config.toml
learning_rate = 0.0128
decay_fraction = 1.0
final_lr_fraction = 0.1
doc_mask = true
MLP neurons of a small language model. Each row is named by its layer, matrix (up: input weights) and neuron, and shows model dimensions 0-255. Each number is 500 + 25 x the weight over its row's rms, rounded and kept within 0 to 999. Numbers have three digits each.
After each neuron's rows, "fires on" lists the tokens most often at its 100 highest values on Wikipedia text that the model never trained on. A number after a token or word is its count.

L3.up858:478506514486503515467540566550533490520524499492532446462470524530495484474508484483496496557502526493551485520505481483463508497492504524483498492483495473474476468473528475509477495521538453514451493555509524499477560552490511456503491433542490507527516512495475491527481468469492538517469488529441510490486515486508530480483493477539501493482527499487477568518485535465485532503529512491523498484538482519478496501490501531511501488473485463521494499538508489487477500514507521517516466522506463450474486547523503495470464517516504493516473553451515498494471501481533468475508443502540521526524505479510453465482479503506487527478515487510496521486509482487506488562542497536504494523513496494489504462508513507500545496521448498525483489486529493481502499505521510
fires on: "," 36, " contract" 8, " 18" 6, " year" 4

L3.up186:485493517484479495499548487463473476486495492496484468522528517489485489499520542530535504482487462517486512474549493519484534524524482512500497465460503523496497459493454474491449478534491507521535486501467506488546556501522504511456474478483557522539532512497503483512531516527522518437503512470493488496508474508505510459491509512539496495554509506451496513501476491488493495480485483511525485527466531500495492513462491510531509506457517493497546478477527482483524483495504531506517477493486502481499506515504476477496464441478492512479554508490501480489475481471489498497462536470532488457504514560500461500540489445493520538460489501539511526512505464470523489501552497486509502516502548499509486508521488513493499528546512521488441422461488518480548543534492469
fires on: " co" 15, "|---|---|---|---|---|---|" 12, " Box" 11, " High" 6, " Co" 6, "ite" 5

L3.up124:500515522492522544509496452479510493580493534502477463469509482512508486486513480503478508489485489471503482483480483479537504505473532481435505490528462494549519506465491527523506563529523504479521473497546436495490511530516490463480463478501552537521521487502495486483505485523470482516519507536508531471499537513457511495454496477539506483510448465484511506494480495478493516521515498517513503556473483513480495511494467534540476492536535540490521518503486469482505491462475474531484532492533462529485495451453528524490513509496552484486508538515501517512545505525469516530479501484495504539488494482517464457508489467496470483490484482514558510552452523477510498480538483517480496518500509480515502501491524513481479502483527546481534527487452509518515543564491506
fires on: " to" 22, "ing" 12, "in" 6, " using" 5, "See" 4, " also" 4

L3.up838:526507495475539479511485502498472494479507525509519541525529508471456479516524479527479536499481525527458462510478486482456517515518489483493489466510450508541504491496512538535485523482457465512502529502490518505493497521480457502496473501511529491493466530493493447455500492492488504467499517484459496488523476444496491539503517455497471515499488511509511496463531485544488522519515518474505514509508423496517488512506499493506500528443454495495514546497476521495566518496549529518490540469460519538503540498505538499499497530486515481495546464505537500485520520515482525543569447550511466508505487503460494525490500457508484528535480500497494487520477467484534498529524496512507505492484505463482482447475511488535491505561497452482500488467492442473481514509546516
fires on: "." 45, "," 19, "1" 10, "9" 8, " land" 6, " 1" 5

L3.up1029:504481472530552470504535493509520507584478482484495506491506519503423508527530510521463490467505516490523537507500494463475484521490487487496524532492531508477444456495461524478531517490521527514512524466499511544514543460524507505519472502484509478511458486488543485452459514483471531506486484492500538499537487507522495484478530471505514468478561529513471485497476492470476510517510487527510468506499481470531483519563494492528521480547504502474496511475499513495538468464505559479546482485512511498471491527444477503511493485555498502543480481486536480508497519498495499504504485496501503483458473492504507511482498565513516496502503489539478502541444533474476437497538519498480515476509525470440490493472508504488503489517496523523486519503489529519451481461504510
fires on: "-" 15, "he" 11, "at" 10, " C" 9, "S" 6

L3.up1276:497521516487494495499534515502459466543500505505514520536505506453470488500508486486448477443462505546478503481503511512498513501489492495504488494556525482552515454534514528526479529476476496537527536479463522503510470468516487508518549486493512532550502480529511447452468505468506497498498547497513505521466500532518483502470529508521534506516511497480494491510501502529498497501513484491460496515477488511477515481500514485518497512529514535539512494491487470490519552482473554507494546485510497534519511465477462495510496486491510470518543488474502480520506496444456516513481513458468474461463418518511510520523521509480514518436508469488529556466468490466496488521486519528475501520471513507493463503502519511459520519482528477448529454512512449453446553509513485
fires on: "1" 16, "st" 14, "le" 11, " Best" 8, "r" 8, "==" 6

L3.up646:504464483487487517543470504495537541570514502468514535500510506501485482499456463531546468495539494538508514490521516489478516440509511517518476494526471505493497443481493499531510470459508446486503510530495511484500515516443487530483482521497448477478497483511503515415472466540478472503494506536491489514514460471486536491553541503515483531513453505483496480523528508509484462484438515481532486486541469467503461503457522512507507491527548435492513548477486475551516508520518465498487466487487522531501509511552534525505461493487470527515511459539484478458487494490465528470493482518520489494510562480556462503526525495510461508535471503478494525526502517499476486515504494470494535482469485503503510544517524474523512430499520526489506486521477477537529504532546508
fires on: "-" 39, "V" 17, "&" 9, "PS" 4, "19" 4, " City" 4

L3.up571:533494474517506521533473543499523448481540454491531503470476480504466476479473528486511490466491518476458559494523466526467529433479544504477516506525507517492494501489470462513509503518490488449507525511507511527469489500470536491451500531500479531534511479479503508488483523476497533558496489520530528503561535530518490484524461488514512513500532472470499486476515496485455505480519490491484478470514536501478465495478485520443499455497456529472522514451521501516528492478474453538492484489535495473509516488480522519481504520486525491520484526459492495498497505484501490515473487510446487484479515496502470483502486474495498478539507559519543502450497472501447480482512490506500521515523506513496526433481523526462531531495521498513458505553503542509504495506486521
fires on: "'" 15, " 0" 13, ":" 9, " 3" 9, " 6" 6, " 4" 6

L3.up1349:521464495463486458469526518502511460527504501506509460467431475486496501488490491544533502442512503467491470449527483466480481501500510482515497487540511501510473535521495502525529458527472504490490512478510460493519466505517538482545512515482510492488519482483492522508485488490529516530511488449492492426532501504526504482482466532487541490502512501515499451504499503508509504488527516500509462473473461489508532510542514539475531507437566486501510521472485490460500571519486510467524510486554475503480476500483496474534473526441520476489495492511506460526508467486529487497529499475490509503486535511470491488491513525454490471459527491491497524488511442469544500516519515535508530528508465464479487535480502539483508476497493496528484504530488510536535525460529486
fires on: " H" 46, " Black" 8, "an" 6, " White" 5

L3.up457:509467547490508483496454487515540505524461500504527508518459483491517492513536444479479513490476518512522499503496482492495499483515501485475520471508462511501542498486555501484520469483472521516533473445492433557462502516533481529490495492500506468515537507511485479526554503494499523496517493502489517482499513540540559492462493517503509520503506491486524500502524504491499501524509471483505529510514486500536517496459501498492529548503498471509519503521527495511480469498518503526485526503475495522526468462502464531480580519490485527488518503467508507473513495550463493471455528448490478498479535468445530469473491479499476490481526501516520479498503502537480485500499521483498562482490501502501495497499513508509474511514542553479449465519510544501469494537474538
fires on: "3" 19, " of" 17, "2" 15, " living" 5, "4" 4, "ing" 4